Weights of a small GPT-style language model, trained from scratch on English Wikipedia: width 384.
MLP neurons of a small language model. Each row is named by its layer, matrix (gate and up: input weights) and neuron, and shows model dimensions 128-319. Each number is 128 + 32 x the weight over its row's rms, rounded and kept within 0 to 255. Numbers have three digits each. A neuron's up and down rows have the sign that makes its largest values positive.
After each neuron's rows, "fires in" lists the words (lower case) most often at its 100 highest values on Wikipedia text that the model never trained on; "fires on" lists the tokens most often at its 100 highest values on Wikipedia text that the model never trained on. A number after a token or word is its count.

L4.gate66:120144149133163168148129102128088187196094148165125111092144141152096168183135158095098140077150106190039143139146117160156136126178090106129149122078133121104151154098179096133059157105115126109101187145109180075115161177113158104104093099101140084115125185081114104186201126187104117089089112083177131068099108153100106143074131122135154140046152091113183144112103124125026136113125135096188120141116182152158100118129139121107058108120117179113158099111107160118123155161152100152104119161128143113119194197149143122229121106113118072154162123076218110142096154126159099113
L4.up66:095160119144187101128118085182095180132112169108115108081091134105046130126148098118117120105130112142120076117113104154095195125127057110130134138113139138165171179080184089088148125142087130132122135118142191106143118145085146025149153165119133134135133141105132071134226106171185187165129154109084145138123112160177176127124147139117255125103141141130154160137093096131132134162112175162114107162102121092098121126093126128143079142125148104128174110118081141136047128106141153115133187122164141178137074151162147159147145041070136081119143125036191086118115123076111113109
fires in: "after" 64, "without" 15, "despite" 6, "within" 6
fires on: " after" 34, " After" 21, " without" 15, "After" 13, " within" 6, " Despite" 4

L2.gate404:150160128165111148167127152109152115165137203145097116128100148088101139140166125159092160108083127163143178119114119163157113140201103153102153100145065142159147113120156129081126124159118117106145121080145172169133110089168140129100094124104169129172156111159067134169145105205116100140156138080096147154066112066139147144124112133120189197183149140118172093198113124126156156157142083122101082134104086082110128143071082112144136183100122108174157116157137149145162159172150167101113119115088099108132121159142106154162164069127112110191129143141163138072112174079119117136
L2.up404:144167166175106147165111150118145142143165189142074116105124137100089116164182115171089154105105133180139163049125090133167122119188133158120131114135079147165082128136149121122117112142120067113152138083146166124099107078184177153121116116127164133153151103108116134118170109188125092144158151118135114089123080053105144123121146114120180220161155129134152105178115064098131135160122083137124141155099079094087157177077051144157137218135073103165171154123109114148130148142149178076176112127073109105115103142160124112117145095119094100218112131114147119099095112089131114126
fires in: "after" 69, "following" 5, "fighters" 5, "despite" 4
fires on: " after" 34, " After" 21, "After" 13, "igh" 13, "fter" 6, " Despite" 4

L17.gate659:153121135130153170129134109153142079153129147117132160083082124177116198080125137179094117088099167144096104118152142078097125098110111136168121144181184100145123139169097108155098145107138151170166108127132112123120143152115180139151150097060106109214113105092169160104071119119089112083128123115164150119111109186159103096131128122121139106143121181121142115154149140086086147109153063161156093131132123159111156146159152166127133135115138132057149151136102071161132135169115163166143100128135194123132145127073136094135072111155197159142074125121137124137131160096141126105
L17.up659:109114073179198086143129113083128096154119215107084104141109101149184151097140132150170076100146113087122098067176168129151174107098126139168112137154139123142097148203077131159145124102127091076109103094104062130161164086099225117104141064124137138197143064131167102124101109187068172143139129102072085153134096079139171120098177119154153119178131115157186150110145182092071162141068090138173146100088099102096195095166146156139120160160152113127154198140084090166176137114165161106166090204183115132147102125140145122174103138167159100111097167125124140091100090153133110164
fires in: "of" 63
fires on: " of" 61

L4.gate89:074116108085071133136151129148144085134098126163142103101163161113084162147144138082131135103128083131161106142081124170154110168162126139115093128074113143115111121148148123126145081126132173109153131143095120138138062133144069108208168152108117106124199138187137112134068161118112120128113125121128081149093112122116172117102109212126132156141100139177136092124088094076109116185193141104176151107118124128140165082138168106108082170077097089129075112093089098110172119102124140073124150119129179124122148135148064132128087147092164103142157075131077115081163136187135107132
L4.up89:137162126134109163111120115123141180091169135102120109135133171197153123204171072155180105164119105108071124153078128136100135102158122192136131179063156167111084040139211161148100137161160152086109156150190132105160105133175161095124203097076158111094105203134171094123128144168110074125078204180090110124124161149107125110091104151116126137127119138105184129128157150099124142095101141135137121140133135126162160137102114162149147125085123137193081167122086122115192121080157180136116105132155155110119109158113121147155145129162117142106134128164105141113176066095162094122
fires in: "son" 15, "great" 14, "father" 12, "power" 5, "greatest" 5, "grande" 5
fires on: " great" 21, " son" 14, " father" 13, " Grand" 6

L7.gate91:091140134169121161141157168100113153112085080173130175120146099139089177199166154143146107143142142110173124094146093135126118133084102148156167117204136186131144097084146148144089166099146149116114124120144058140133104141092161195143112155079118098160157155092114119145102126169123064140121093187140133098135120111070157087144142124102134104169152117122078144134118129153129167095040117128156040079071154142142079163176108193125168123106169186087139129098109089149090122149108114112191133152131102108146107163131093197179071161140126123151074155080100122121180153064141103120
L7.up91:094151127152097180147093146153158192123118124129094180124120112121139194134156093121173112170111129085148181085134091113182124154098104220122063113171146127119128142151138068166168144104136088121126127117074081189104099127134178102117135143105182194117129120130180034126174106198128128125182131127127095121202146123075093105155103175121157130142149098158097175147093107194159131109090134176199101116091111127160131140134056137098102103198167166191173116155081124132102146114140133128097106149150087120107148109131100148099099136140100119159071182096153129155137046083164092149
fires in: "be" 19, "are" 12, "were" 7, "also" 6, "get" 6
fires on: " be" 22, " are" 12, " were" 7, " also" 6, " get" 6, " for" 6

L17.gate503:137138169156148107173124112096157090073132087136114167105119099120094106123181128141198124106197070170146092162144120062115143064128145112118136125078125105128158117091146129142127081130149149129120139123082102129135178137087135113067119127122141158089106147063144087213133134190112124122156176120071073104094186216105175166136073109141174140074097130080114152043097107087148149120170080129163072154165086128056111127055129149146160092117173155113093085135137099204173134133146131156178136122095151161145136093158113171129146120168124129191149116146119159128142143121141116138
L17.up503:093117109159121155132144093136125108131068093124110112119105069216126107094115126156122125148130125115234143167112164126067154067114135092114110134109141177078120172124157107164110112155106094107088176143111082213163123059127166159111098111158103180092124171138117199130156128156100101106109106135120104112171162081113119082118135129080142176079071124123087095098093070092130115114124132103143098101118105142070108145054089108157125131150092150153110142123139098082119093175163174145174126116124151102117062089080113151097134145170080182141147080140084152102066154142084092190
fires in: "that" 26, "it" 21, "this" 14, "the" 12, "there" 8
fires on: " that" 23, " the" 12, " this" 11, " It" 10, " it" 9, " which" 6

L13.gate378:080067168123160063167097170206085184124108129187166170087177115095117082086154210135117145109116163142144114114130159134165165111141112111123165126079156119150145092143130140077113120108098110168146117191134131124179190111131138189137172093085149090100188132177147096096190160121088141149112092136045138139121104099140127123149097126122141171166144120156120130106098143101116127169176121118141167119129131146139145168099153124125151181138143147106134153156132104168146162079166128087094155079115086068175129110118135174159104174101072172180145216105124123122120176143106156137
L13.up378:107171198175108126090096156107070131107046111172104099115140133183152067106112177142088125140166075108111126104143182146070195122100104118114155105183112134066101104130143162125127135157183115148108127070178104087186145198156172089167154084122134112128090142130150085097134095100157113123080072134128159134125169110148133105138159148083082101178069134194132174118098139138134118109131120090097200172204121071211074150139169141113095093134089145114122115100084126100101153147107106127136111127093124101121111095159157122110055110139063175117102142134190123156123155110093092145
fires in: "to" 52, "cross" 8
fires on: " to" 54, " cross" 15, " pass" 7

L15.gate377:109097112090087152139111148119083148148105187086111126128071152101117092125157142113161107145115148140115100153145127136182113097123085099138130146132122097129142084080146146144121107147142084168166170147172189163148141210143115176142133169095122142077133113150095215098077180160118109100166140168134108104136156122112127155140121052207105098106131086130143147177123092074149140135160167108148135110116118115182133118137179147122165115145112082140118098138091118109085172125115111158167122165118138138133150121163091164129197109224148100097096137136176222047134117087148120163
L15.up377:074119166119097096160076128143148147155130168145161114154100123136163131046127176116166118168123053121104081097115124144159148092134128173154018111171102093130134145082189153132134092173136123129122096099151076180078204099174100165196120121125121136030085144178141153207091171201097100060117099156087091140136150140056125119149172127156144077100153066156184084169115175154191097128143166085146174133124052135156201116058147160079105131162082145143113093147167126102137155160107172139096125146076158130141131167137088133099148121158139108101134131106151136116125125107092133084
fires in: "of" 38, "by" 16, "to" 4, "after" 4, "features" 4
fires on: " of" 38, " by" 16, " to" 4, " after" 4, " features" 4

L21.gate205:132152095082167085105129170089134142145101099110133151190166133110086100124134163116142095083159073145146125074150178070106128138061156139113112147148149217119122101131137144157163156115150079148130052174191105150140155179157165120137155157118121155101147146104159048127098136140138113165147114164109148094098163105128211160178135036136094171151144130108158157137113123170119151126161119152096095078099134184099130130110117179081156075143110111091122166142103114067125139155057061111128143087172036132109091127181165139153119146114102074112120071158116160135123133126172139127
L21.up205:146154083133126074170204139085105156106095164115104101091139111105128119137168073140053135136106154119143114167091074129133115163142147109153135154164121152101133137173119113106115156150133151086117172168086131101134142145102110166138142108089170113125107129089114129037150099144144140158126122101140069082122197127068162122110101163112133100130155078092138159166115149108113114115087098187168125148102136079084173142161093112130108123183109204116068150138206118105137126148139180118132114177088108152118116133138099106094098144172122111077125180152145107102123060122022101180
fires in: "is" 37, "are" 13, "be" 5
fires on: " is" 40, " are" 13, " be" 5, "ol" 5

L5.gate197:120141080105175102127152132059180141133078130103132115127168134098169144168116085180167161089155163180153140162109150131122147137151111120152189120104148089202149088161138117179181166097118126117113096122191113147136149134159120157154127088106076152175094081071138088074126071146140120156159142159124088109134085104112082111093110122149123058096126139144165169080067129133133192129101163076137051150124175121118101148197164139137132100113140093136158175102084142136160127110075120124158137101117164153123119137118085117144123147142112128108140075095092144151103130148168118166
L5.up197:111134106103176184157157169115095182108106126117179184132143155150165128166104125134151159080183150190117180144129129123131105137092142097101145095150188099146059145127183102147077139115079132151103167123161129141078122156161124177132106133135146180180148119127139081090056098194171099120146210109087114119149125124112096170099121089120109158081121117147190133180065129056163154170138126133125149159123184133134196063150114118152125098154155107103170119026094095161115088166146133123144099174131111160114076130096156172105118111117138113122129150105169168039105072082085078173
fires in: "the" 96
fires on: " The" 68, "The" 29

L18.gate411:103149164100160185173193077086229082128166123170123111138119095120093127168119123116134125139111168101102109125184110062101083098149089090133160146129131106193089069095147155187138150142152156095150127187118153061148168135103112148152107159127177169132100118114084109155159106122184113141107079095150083145165209134142048120101186133147128075153164162161112175160137151124183117122115104137099102144110051072109209151169120161154142131173109157122083108110127138129080155132168115145119094120089098100132111084117112148113088085160128137191112123072119104142123119126093115170
L18.up411:025104118105089076167143142122075108131103125110150121090127139125167110151173132146160141116117132132134077065151079131104140106124112135177141114106186108166113095185163154120130126159118132139109122112141144149130099150125137143172104129166080108157161123156070093182104128117179154079122129113172167095107121133128090105120123134110151114170186102117157178104160099086120124130161124164150093152136034143058113073080158124120127121114097093186130109081154140088108184086103102177116142115142097063103122183137143093117079107139110167099155178125098150150139148171182109125
fires in: "united" 59, "stadium" 4, "the" 4
fires on: " United" 59, "ch" 6, " Stadium" 4

L13.gate517:157119095088143137098127153163149114135116138120146137194168133153094163149189145088133152089161156091183120121136088172061151118106117152080091132116115130118138117102183136113067100071198168152140163162091099167141188148179070089091065142137135147127172106102146130097122113105155142091169126131093158109070154090138116087157093135073114145130128157153189107097072149109109110140124061045058056083181088121103099145118163115107144101067106159087125100131144145177072093111135164172111228126131118121122116120146096163120112109165134115173097141155133115142109096092187130055
L13.up517:083123066140167111083105167115115089108077089129121180158128114167137133084154143094108172061169142118133126178054071171121120146122091101064053074132111085092143119081136096094138116101196175152154125131109140131096179143122110161124101128119172148117106162092148123130121089136139125119103089147061163140051126077153120060127121110196127082171123152140155099137082115107080143141150084087135110135131108179078083132077124152112112078086097125116147150105150068126152088116119113154178184140163132162095121149197135167082126115128135129171147159171144138149117149126131109127
fires in: "of" 60, "all" 6, "autonomous" 4
fires on: " of" 60, " all" 7, "onom" 5

L15.gate584:149132115130125182109092195174113095145079166102142133124119111074098176082094139128087106078116123075090148103063142062107152137117127084196145093097155177152159056116118120188078156073137120149138099157119094139071154133125148143129125158143131174181075148121137076119125099162101087112124137102108172146115139075115136100089159063171201165086148142186139151130107121181118146144125082139160126143177133210167066111182101107106160055140136137118113167122142100160111112191153121145161151079134142096174135169192163147154131164198136183136208103219123193177113161142131103143
L15.up584:106173058132104123085139156105102147153114140111130112131136154169152171086156151170170063163083094088163170100085132122139158108131113148109187125172145163122179103119112154088089148121136123126112163131106205092136143142168123133147103121081172162175128117149165055103135127170073112171124137121164133126115103157126142118109142093156157114143139089112140116163148180135111138127215132121148159113118120046114137104113183106145161165130103156111161094133127088135117085206160132156164110140103144082118087123143129132137177068118203108095178133178074116160128121087151201150
fires in: "of" 58, "other" 8, "amongst" 4
fires on: " of" 58, "Other" 4, " other" 4

L2.gate81:123129135193127137135147193110161069104153160188113172123142123092109128114143149152134117124168134140098078096127113110177095098129165090157153164066178131102129173107142175129075104141141133112087047110185131187118162091159122135105071106135173079099113154099155099099087148131103149120145172153162108186184118128102117119137081071181097142116114099067115135214163107134061110065127148133132183135105115088140173057127125141179164146175123170070071141086141089118161100116091112167129162128132148153113115110087078074124147143193168187170139155124172137154131166092088176132
L2.up81:106139116166108166131138144102117096134163109138104187117131084133119150181136126143118079142156151101100121089117111098076115119100138098137153140143138124098138170081105163132119154126151146128067052166123155174125114095135100074125149159135177124135135081106163107108117105152105191152148147152162051177179126170106114063125094105135157101116079115107167152222112107166134165044110168146121141181109117092079148148084124129167147187203138179096107188104160120123160066116050118194127135122097122138145081074109132067134138171163149163166174175077150133187104156095074116089
fires in: "september" 20, "media" 11, "press" 11, "player" 10, "tournament" 8, "sports" 8
fires on: " September" 19, " Player" 10, " Press" 10, " media" 9, " Sports" 9, "ense" 7

L7.gate331:106139066117109053110115094127139155086093115092098143137152113114093128160089155157184109072123116058098122049128161097129119137122157124140157098124085106111110174098151119075164123108089129109109163090150076159099184183124127128124148144173144132105161128155164182143141171145111150108119123093128129122148167211118148128085094145110138140118109177174138071107038181119078139125197085156135156140164100149121116105128077097106158166124179136148088154138062100128099079124120218114165114093160112112071197116143139092095101149152097112180131110166088075065183145187175098086
L7.up331:121160156154133049142157040198197188128083154113150130158122120122083126105069138136216136126120143076134090088155140148066164126107124165128102138135123118092128133126137132098155120144109141159097181144174075144154134184150035109079190144116201151082216156133114151099157161135098165181143127127112139139135149136178128116106125178166135121143147165109119054103053119119093122116139088103142125145061081128182129121130141116117157182153179128130112096133122093166119123108114133088137137111102093084092175061120109080119131135134080117145153124108071128139213112149162105114
fires in: "king" 24, "son" 15, "part" 14, "brother" 12, "father" 12, "husband" 8
fires on: " King" 23, " part" 18, " son" 14, " brother" 12, " father" 11, " husband" 8

L16.gate15:123122175129100069134185136108131144152119179148166105128158076195113134142167139160096132142088098136103069133120137111113085143158137112134137123141114136155103102105135119054101110117105136091116204129157074093129185151161111104146162171118145080155146110189104088171126146184132163113132151068135082131174150173153151104120139094121134106159100110137107128121133116189145135170111131147173085147106118120164153107116083121119096141080094106123146109114122104134152117097119155112164113157152190167122157168063110173207154207097100119211103130112067050126136111040092128150
L16.up15:167108184095069150105164132222130136149147144108141106110111092091128148106195127097124147148155119072167132148131110167152134155128137120103166104112164080131073128136071135120163116148105103176133111134108138102153073132154161174087107117150127142149111174095118129113166130146091164066130094154145167094155122161093145106154086113146145128090096085144115161063103148125126107081146135133144165166157112134158155115174116169115144143105112079188094136131131137082031112054097163160141170120160127167141140166112178066116152146136107130118036142194183143144107122086111112136
fires in: "a" 72
fires on: " a" 70, "A" 9

L2.gate223:097098103177112154158168077141209097078134126142137111135161129102116144104203157137178135140125128190167107141055172105094140163110168137152113062123082122146081093160194128101065086151048087103149122135175120106132094166074147129141103091109092126118101182137124122138136144103103134124159166103142128142155153146114077072108121099148081095102109169183133128138055132054143152121135131093138129154118123092151101096080148145176208175122164185112124105077156082155154134115135101126165186088109115168085167060114094111110075143135100134119135192145168111123120121140147069129
L2.up223:191163116151182142138103154185141166144133130170080128153095054191110153171114110130139158133137132111124125164135131110167121161118091129179147109097146103132161103157113091117169108171183086084104136084155097153073094099115175130101120158156160079141176111097119103114111145130132081118116068168132122164099173123129131175095077121122134180074156097069125143101109117120143192079104124119091080107161156156127162151053118107075161083162124097150114166132170153106114108145120078172128113137185149157126123132156153135104143082090162118118168178100160107143145121118154158074
fires in: "this" 63, "the" 35
fires on: " this" 63, " the" 35

L5.gate412:165164143074153064113182117092144112133102208149147132098174152139120139129109158167166146112131157109127116178135138094127110110113088131089091095163142137137113065164134175123099170177162143115122138101115161120114135212088119117123129201128113092104125149107129119129196079142144083138175149132169090096133123125133089205140130151153070160074144156194140099107098093103117125184080093160104150084132121096118100138231166130148090109075105128183136119130118107086151175159163103126094172126151163153168125145108097168116109160136151163076130135098084163086059145195227084114
L5.up412:130126153158098070120156156136131173081099075109147104144166156161115122121149183097141141121179077197046207033142136094092106135114159098134156146156178161060149136170140164195113128138016139127153098140135088109105155087181120079126123127137146118171099094147194168112078122104126101098145074115084108144083079116121128116117098088155153123119094134119131119134162141145113109120169102135188148117125131139146187119101151112122086165089164176137164111141124145182065123095144133108125134095139066165122135091119201087140113185108127168127097151161100188146166172129105117157
fires in: "on" 76, "considered" 14
fires on: " on" 73, " considered" 14, "p" 4

L16.gate438:154110163104163141185150078134133097132097104105111173114113171110100140165116123101209186172138093129168130156127086092154156125114125164140114140112150151171086213154161107132156117143191057120146124119109166134077129111144177128106121181121148125079137135061077091137129125125138142103109161151109099143158113147082119055142141156066159158107113152179117090141098188106149125155154132150160089129150070197119179169065066150143152139076152153111119130157122181111165129113111147123101077164098141111081154089189155172117177131149117123104108167195219102153140162092153107147
L16.up438:136152181045134124156143157139145183102092137047136125147137161137101110134123101117099130071150135115112113166122183051130189111080060110138114132149132129131075170142104141124152136149154132183087107132091135167118136113164154139124203134153110164162195116085141127147098107132146112120091157080064110098096177142171160153178186154104120150175149092121082147145086113085142102130156132129093089143153088125139093154095122112127111140107191125140097088108165147081121169134090197100106110143097152049084116147096056107162189120023134152135045149125092200131131071112135156145
fires in: "that" 62, "which" 13, "it" 10, "who" 5
fires on: " that" 61, " which" 13, " it" 7, " who" 5, " he" 4

L18.gate124:077155138118107172135161103098092138143095186133117120129127130135139177164130131145146096063161154142157104159179126179143121067128096114096118136121118168123178092097151131120128138115157072144107127074154110068166099149166091128188157129177130147142166147090173099129084144124155067113162121142117106129106106156091156148140161055129107093125089122163151155157090143079131147172083086120150159145136139086134109101127103123142131166123100138150107116094149166103096075095146152114163082110100134171116137152158120171158191140130036130107102137110109201064130118132195114144
L18.up124:125074134140138107117140109153106116114072153165071092148116059196192159126118136137166156091105105123172173146187104119114154112088135138065135117142071111118133104170127107109080134130155166161148111109112082175183183135173094156164130073159149071124119064207139118156134181172213112120113137138130115171132143132091170046127099142128140091163116123126150129105069138092135105088109134106103089163116115116122116089159107083127136114160139142103162116123156153114108082120170151156099103088136103132138126162138072119132123195163061149158131097175073201092096120118100085111
fires in: "the" 33, "of" 31, "on" 5
fires on: " of" 31, " the" 30, " on" 5

L2.gate465:097174104091118122157142128084098067136121099084109136140132113098090140184140163114132098098140172135126111133142127110094114132158112079089135125122165083130124136123110138079142096171125152145120141129144132139122130124180090156094081096141059069153165122112140066169151123143144112121159103146134082172142084160128138137160125108128084109069144102175059109089115169062144181122097064223178089057111104122117142176105128146103142102139126107191109156170174117128057109084126165114118140148128139106089106111133150140092125160114109175103197142154094085127140110098150129173
L2.up465:118159097119144124148116124104126116090138093074173147135142138121085068165114108124083128129116122136123155125171144117080084152128133109106142085143147127092108140134092135092144123174103199195076073111113134122149129082150125143126073092157092109089146117104130135182161148153107114118102102078097060161103081097115179144169108171081114127111086106227068106111088129152187166139097033208167113085178100062100161157129140171120095093062106076172117147143138150124089111104107120113129140165145169126077089145107150082106119140112066156150152134164097111139150083090188113153
fires in: "on" 74, "voiced" 4
fires on: " on" 77, "ized" 5, "iced" 4

L17.gate575:106080139134120158127105125183117136111116127142114130121119069130106073111134130141138109090177221129110155180163111073162127110178210080093138152128160147104142102133093215113111148116162114142105137135075126176094098142138047115152066140148174110142149131106142107146123125187116062178159205123168134112117152164105095164091131113142109121110129131183138116136080150106155157166109125146108124122157077154112109106096173125122156147099153114079197177200058112119137090088198112141099176187160105135180098123183122121105141104191120085106167149127117196078073162085172094099
L17.up575:137134111130095174119082171137094092115133110097141137151112112105121110129106167125117129076142087088091162138119070142108096147208138102148138175120119137136096116093119137096121192131110152124141149163112123142114121161102064150073094025105117139155126083134128159153139040176056081124172118155076153123103122125043151139136107102147104148147094169160140067116066111104083093139142061175105140135126097170127099134176131136076146113098087110122133146124072110118155138139166119144148129088171154101105114130171084109084176096130134172130097180145072136108174151129119148134
fires in: "on" 79, "of" 6
fires on: " on" 68, " On" 10, " of" 6

L2.gate58:171111100111054151174100134154141095148124114108157156130118117164100096082159122095119106141074151094170087092107151098136063103088165074100099121104115136150140154158142194076137169113119066087134133114085172164133138138107100172132126116175081124141142123018130084141132103132112143096129148187064091102195111137133095113161120137102156104091071122135169153098143067107096142150085087132122122144073111034146116109135226093133109174160168106128144085160111081161152115185130155114147125114147142114081107142098078152091161098146108162082129149118103126162072091150135124022
L2.up58:148078094140161082153140139102187081096101114070137121151161125142121174126147102198132189162149150140126135128130188112103140128145153141137140154105169168110123079112130115149113093168109137139096175122177080093096080097099122124127147147117168148136154135117082123097201132128083145076090070099182099164116147090167170166128126111153083112155072119072145132118073147108119116088100197148123210148170115083128065139146120146111127107091106088154111171118132157149155118072102086138114108096117134073172175125131085093165125185108119145191168139121087101119157119093112113132
fires in: "they" 73, "bbc" 10, "police" 8, "these" 6
fires on: " they" 47, " They" 26, " BBC" 10, " police" 8, " these" 6

L2.gate675:140125111106172157133100176099111103132126116121144162133137125141154154090140149121138188083166178183129136135149117121081125201088136112116164115078087149148154108107158166180154158086110099149139123125152120167117187140167120122117148163159101148140104123148169079109147074133173185173173160120161063120166149077128140102084117093113141100097137146206115166180107101075140139145093132189143085129138097118103176113113063106141126170144132092152095132088098141114140111138096081203141093094091122133122129114120173089134114149123103148115127090116109127096108062127187089139
L2.up675:101100125123127110163118063099127174129104133164093136179172109144152091089163108074161156098155081168189195168135050195136135118139106116118197101105139103165084091142134071155169144151137080117126143187171115088095160163186146161082160141174129076117142126110116039130172069121170095113147113181140169145161080082079088102124126097065148105115135137099114120124068173059136190115145123135135112136138097109118072121124101060150148139176125115144131165119143160154163111169144158151144114120106160115107142201154106105132140114182095115098103133099169122100123131113140119111
fires in: "the" 96
fires on: "The" 82, " the" 16

L15.gate297:122148159127157127107129124120135166226124065109158062116130133122085140122178144140134107173124113139180151120101087120175198115101111161162098143104127157166198130197126124161144133147105103133155120100147143178121107155152140179090097119130140170173152081106149138136109107082141157132087139114142147186116185142158126133144093084142064143119094103124122079139086120172056092144143086171133129113164093140159113107109104137184148122192189070152160131128192135128161147105140150137084107120150170112081118121142131118214128169136177105141100208188128081162172133045125104157
L15.up297:130167076114101087078181121142148157145119133114172118087081122100155129086085091131200138148123122124141124191167063115111148175092099164074145113064124156100138104147085082116052104164131073158116157154115124076086180126155143145138107145104123152187196099091162123144168104144148151152215089149166178128079122146109134106084185060130136112154119175100158111132110102150137095111104113118119090112079109111151114117042130128129177165145082154081075106142111084177111168103135109112134112125136136100114116137169125159121131093160123103172167153102143091148070190112177167098
fires in: "to" 21, "of" 17, "about" 16, "by" 10, "over" 7
fires on: " to" 21, " of" 17, " about" 15, " by" 10, " over" 8

L5.gate515:177137111147164054131140124130114117138175105083117099137158136151131129105100188106157097141170191081125104111125150114161129117121122184080165120141114141114133096094123115151115162156177162160078135142108124134159126148143075143157114118165125107128084156133121120090137128131144173157144112190110130083086092079150128106113124116128111124097126121162138086148128148128123136170179126155109088069130137113121194122118120141091098142109134154118196108090152160136077114137115114133158213063135111136098104190098102090116114114137067135073157171177139100124116106059108178118
L5.up515:130170145152150098131159132149119138101174113140105122151167140171112125119119147094133102079137097136167130100163107070106155130116101098135105121151097151106090138063130171132130155174097149109148140159083078128124114127145206109192124092137166151149116098091171070184158127132158055127102087125092097112062069133157111105180166111120100149126086118169204048172111089093201110117141158097167132149137111137097106123087171141100173122084100167111118107164127122127139122183112175140069104161126147182164114094153161156234119156113094181127140144103178098092124039164132115081
fires in: "on" 28, "into" 21, "against" 13, "cross" 7, "onto" 4, "across" 4
fires on: " on" 28, " into" 21, " against" 13, " cross" 11

L16.gate81:103080102104148144105119080100175101103058061075145170101106156071110161111114114186168134156133115151100122158075170093087194123110170078098153112074135084069158102131149105145140189095164120154057158127110192130170092136143149105129173144131156109095171116150070112153139121160174144096144132097111117169071115137104094156164152065141155158092151152118125127113094090131071182114152171218132075149190130146148145162163116159142164192135111092111132143163133110172088123153138142139143180151086206189167103130189101165153099088145145154177154137108184098103108144141121136144
L16.up81:104128101162113085097130104134186160132048183069128191121139108050128147082131113149144158062141162176176154112096132104140098155093107147130131048074112084060062122126159055162103121122176155109153103139131142165119108138146162107068140100205126069146165118117115058103137122129123152114112104108125097099151115136144098167140120138152183151154104101068085125174074118146088132131138112085157139068105108116131138139134180136165080156143105176066097086184102121086131137186108137050147169143120148113088145181132095106094146096115116180144156161137086164094133147083086130099
fires in: "that" 35, "his" 9, "which" 6, "what" 5, "this" 4
fires on: " that" 29, " his" 9, " That" 6, " what" 5, " which" 4

L5.gate26:176159110126082107183091138081131150046102098149148136130139148120154116155065116143132107159151131036179064200137131145181057106111138193096125109136090092164181081117152113156180166159147119157133123116107127155125113104126096128100090107127158086105175110086102119142114058172129145131083154185091095123111100092093149157168103142112117077116096032142143149120085122144128106147064156155145107117195130120140096144181112111138101136156090124122116134197079160092133107141130157169036196165131179132159128125134124160107091138098103159110127096089151189117162095156140129103
L5.up26:127149095153105148201101185097142125123114104090102106101112106198140127143074113157117127087137171052129135146116114160124127134119178096087088109158128136130136131129138145125141180179150107164096132165096097161106107107123131122069135106107103100187146094111120104189071092140068198064107105185088129153091114073128198137157136128146105142170137118112120136148077098131119096186121142119087159145080168107159117139154082094146146111173088113132121139090089123107108146080141141143120157165088130118166121121081086161149140091155068154096149090078188149154140052125077106124
fires in: "they" 55, "harrison" 5, "we" 4
fires on: " they" 34, " They" 21, " Harris" 8, "oss" 5, "We" 4, " Roberts" 4

L2.gate529:206208130125115097129085162169128112159168095105164099140080124071161100134099146142180143119094097103103112146112142141131152194129157164096098116148155141103124150186150169038153147172160128137083139144133101141142140121168165086174107135138055115118173123074100051108123148093094176154157133164103119057122084186055175098139094149091119102105137130153093127198140100097178131182152077132101140133151209121100175096173147134111134144164183128117144132110146133131125175156160120134184115144145126133112155173134082156081119108122097128149113138168164138135124169165129089149
L2.up529:147120117047153132101165134149106107113170145096124143179125100114096089190101108096077170090169152166097128135115121143072126174114134171082100147137149126124131103143087175113135121156095160108085134169116116121134130171190154130157094106163108101164100154125092135158153149096119158140144152150122114128108062148088148159146164130114121115099154118187096141164105114053161166133137141104134131134081152148116154115089117162096098160134159097167113115142173077101116145118178093094160134118167129151156143176088088074055161119176157192159123157130165131098107188136136083150
fires in: "la" 12, "madrid" 12, "1961" 8, "adelaide" 8, "1962" 6, "1986" 6
fires on: " La" 25, " Madrid" 12, " 1961" 8, "82" 8, " Adela" 8